config = dict(
    n_layer=11,
    d_model=256,
    n_head=4,
    n_kv_head=4,
    head_dim=64,
    d_mlp=704,
    vocab_size=4089,
    activation='geglu',
    norm='rmsnorm',
    norm_place='pre',
    norm_eps=1e-05,
    positions='rope',
    rope_base=10000.0,
    rope_fraction=0.25,
    qk_norm=False,
    attn_scale=0.125,
    bias='none',
    tie_embeddings=True,
    parallel_block=False,
    init='uniform',
    init_std_qkv=0.0398,
    init_std_o=0.0,
    init_std_up=0.0398,
    init_std_down=0.0,
    optimizer='adam_variant',
    lr=0.00142,
    beta1=0.9,
    beta2=0.99,
    weight_decay=0.14,
    lr_head=0.00861,
    grad_clip=2.0,
    warmup_steps=515,
    schedule='wsd',
    decay_fraction=0.931,
    decay_shape='linear',
    final_lr_fraction=0.05,
    batch_tokens=65536,
    seq_len=512,
    doc_mask=True,
    train_tokens=530700000,
    steps=8098,
    dataset='wikipedia_en',
)
MLP neurons of a small language model. Each row is named by its layer, matrix (gate and up: input weights) and neuron, and shows model dimensions 80-143. Each number is 200 + 40 x the weight over its row's rms, rounded and kept within 0 to 999. A neuron's up and down rows have the sign that makes its largest values positive.
Before each neuron's rows, "fires in" lists the words (lower case) most often at its 100 highest values on Wikipedia text that the model never trained on. A number after a token or word is its count.

fires in: "of" 16, "from" 12, "at" 12, "the" 8, "into" 6, "to" 6
L3.gate577,220,215,147,220,119,183,160,140,186,156,223,190,188,197,202,199,217,237,182,267,216,157,183,140,211,152,179,250,214,168,153,268,206,194,186,286,221,255,147,117,223,237,179,210,213,226,215,224,198,210,260,197,220,129,214,227,220,167,198,206,164,100,295,187
L3.up577,180,221,119,250,158,190,98,160,241,178,156,196,220,168,222,189,236,189,216,240,258,173,215,215,158,210,256,172,179,156,157,165,135,200,174,232,228,143,146,229,215,154,185,235,191,189,177,141,211,239,194,137,202,156,106,248,190,172,256,240,204,264,225,239

fires in: "was" 31, "as" 17, "called" 14, "considered" 7, "became" 4, "for" 4
L3.gate7,172,145,159,194,228,210,119,212,284,182,213,224,215,190,201,270,222,238,227,191,240,233,195,256,163,228,303,218,126,159,271,122,175,232,154,228,235,251,232,191,200,278,161,193,179,149,148,179,190,178,184,260,235,212,160,202,202,184,237,135,210,196,191,238
L3.up7,176,183,137,234,236,199,183,162,228,184,197,133,238,195,187,278,209,214,215,127,269,218,242,198,207,227,213,250,94,114,231,168,196,141,153,259,137,176,262,180,249,258,178,189,188,223,170,218,224,180,251,233,197,230,183,210,220,126,205,147,214,205,164,258

fires in: "was" 43, "is" 35, "been" 5, "were" 4, "has" 4
L3.gate469,238,224,173,213,230,204,212,222,187,210,217,215,157,266,158,242,167,157,134,283,185,233,217,213,145,236,202,207,257,220,164,183,209,209,215,196,162,239,219,214,158,218,240,132,159,216,217,237,193,272,279,195,211,158,186,278,91,104,198,228,187,213,180,248
L3.up469,156,100,183,188,128,228,193,209,213,215,244,237,228,234,238,187,170,280,227,191,227,237,193,165,248,272,192,217,204,119,242,252,158,176,155,217,215,186,192,175,272,252,156,187,211,202,202,185,203,165,213,203,171,255,258,135,149,173,203,114,94,172,206,230

fires in: "be" 33, "was" 26, "to" 19, "been" 7
L3.gate531,192,244,144,218,182,145,137,203,201,156,214,199,180,286,179,243,242,287,219,205,212,172,194,173,140,264,252,289,171,178,273,245,198,185,162,215,278,237,230,194,177,240,197,128,177,266,132,250,174,156,178,185,183,205,169,89,287,194,221,170,123,197,211,202
L3.up531,221,228,220,197,232,241,160,225,193,225,237,153,219,180,228,127,161,178,158,177,154,152,173,242,180,192,212,203,102,182,190,178,169,162,232,148,221,219,218,194,301,240,221,245,188,151,147,129,152,191,173,191,112,191,199,249,184,212,222,163,96,206,195,291

fires in: "at" 67, "near" 5, "of" 5
L6.gate140,251,217,206,219,191,173,139,156,175,189,147,224,103,220,224,223,124,208,164,234,240,225,236,203,168,150,231,178,214,187,177,196,191,176,177,261,215,248,177,258,183,175,155,219,207,258,222,213,174,198,156,300,193,206,178,223,193,115,202,170,249,114,202,162
L6.up140,166,200,183,224,157,217,171,220,267,187,163,260,166,252,283,150,194,260,177,138,307,224,142,212,188,212,216,232,178,244,221,150,191,242,139,226,254,226,193,179,218,162,234,219,236,183,203,175,203,240,209,172,216,224,174,197,211,131,211,152,273,128,202,161

fires in: "was" 68, "were" 9, "is" 7
L5.gate36,162,222,121,201,219,183,179,163,243,133,145,189,256,209,178,166,191,235,184,147,172,174,172,160,202,222,203,153,212,153,230,94,140,221,169,128,212,207,299,132,173,200,192,203,155,228,172,202,234,221,192,164,269,153,189,186,214,177,213,206,231,194,217,180
L5.up36,182,225,206,236,184,248,219,217,160,202,207,129,256,239,197,222,182,193,179,206,168,177,226,224,339,187,201,239,133,127,263,231,161,145,244,214,242,247,205,209,299,293,187,193,172,192,263,201,210,103,152,160,153,174,184,173,207,175,179,177,159,154,166,249

fires in: "with" 55, "between" 11, "by" 11, "for" 9
L3.gate236,261,268,241,217,219,203,147,255,215,247,222,234,220,177,184,220,188,177,225,188,187,196,240,212,279,168,134,190,176,217,273,129,226,156,176,128,171,196,213,189,213,316,179,173,192,272,80,186,182,181,159,167,206,130,250,186,238,216,159,193,198,243,171,225
L3.up236,163,179,160,185,167,201,266,126,143,153,262,237,272,187,230,171,269,260,158,239,267,211,263,208,255,188,216,222,194,197,201,135,203,224,188,184,224,203,154,205,236,185,171,161,236,251,206,183,179,265,161,226,196,264,149,107,246,225,232,235,198,223,239,258

fires in: "from" 52, "by" 37
L3.gate375,227,198,241,272,158,133,82,151,162,238,245,255,179,158,249,241,185,220,219,144,178,225,232,131,167,147,168,210,232,143,274,235,213,246,152,102,229,172,230,186,225,208,249,161,207,215,140,194,176,236,200,195,229,202,238,156,255,254,202,227,227,236,197,184
L3.up375,193,238,226,275,239,179,233,199,138,269,204,194,185,139,188,241,238,101,243,171,234,196,178,244,242,207,224,150,158,145,210,160,129,208,260,306,244,201,154,337,185,199,144,208,233,246,189,201,233,156,210,176,187,209,155,144,178,208,259,227,183,243,172,242

fires in: "was" 58, "is" 32, "were" 8
L5.gate444,201,163,218,198,217,203,213,216,205,221,314,208,187,203,121,213,156,199,202,259,149,166,238,179,214,150,225,195,144,123,176,242,213,142,94,211,208,214,247,199,190,217,194,257,177,198,205,163,220,200,138,150,168,168,177,266,259,206,212,198,150,196,208,272
L5.up444,232,184,166,160,229,135,202,197,164,123,172,258,254,191,196,227,178,173,191,183,265,224,184,180,242,249,188,244,189,157,217,211,149,191,256,185,207,206,246,191,232,208,175,191,143,249,209,271,179,165,300,286,181,235,131,102,223,126,222,198,270,246,199,221

fires in: "by" 60, "from" 12, "with" 12, "at" 11, "to" 4
L3.gate2,226,251,200,191,235,244,188,261,194,211,259,261,217,205,212,187,193,281,163,197,212,208,211,181,199,166,209,176,174,164,206,192,226,178,252,179,217,211,144,254,261,288,196,229,208,178,154,162,166,226,232,164,193,175,237,185,246,207,151,231,263,240,173,236
L3.up2,115,222,201,276,163,169,204,193,165,292,191,212,246,229,197,236,295,224,235,165,233,157,210,181,215,196,198,196,186,220,216,231,156,171,218,241,157,202,142,190,162,201,207,234,199,213,114,123,155,259,119,187,217,210,173,194,286,206,153,211,232,262,281,199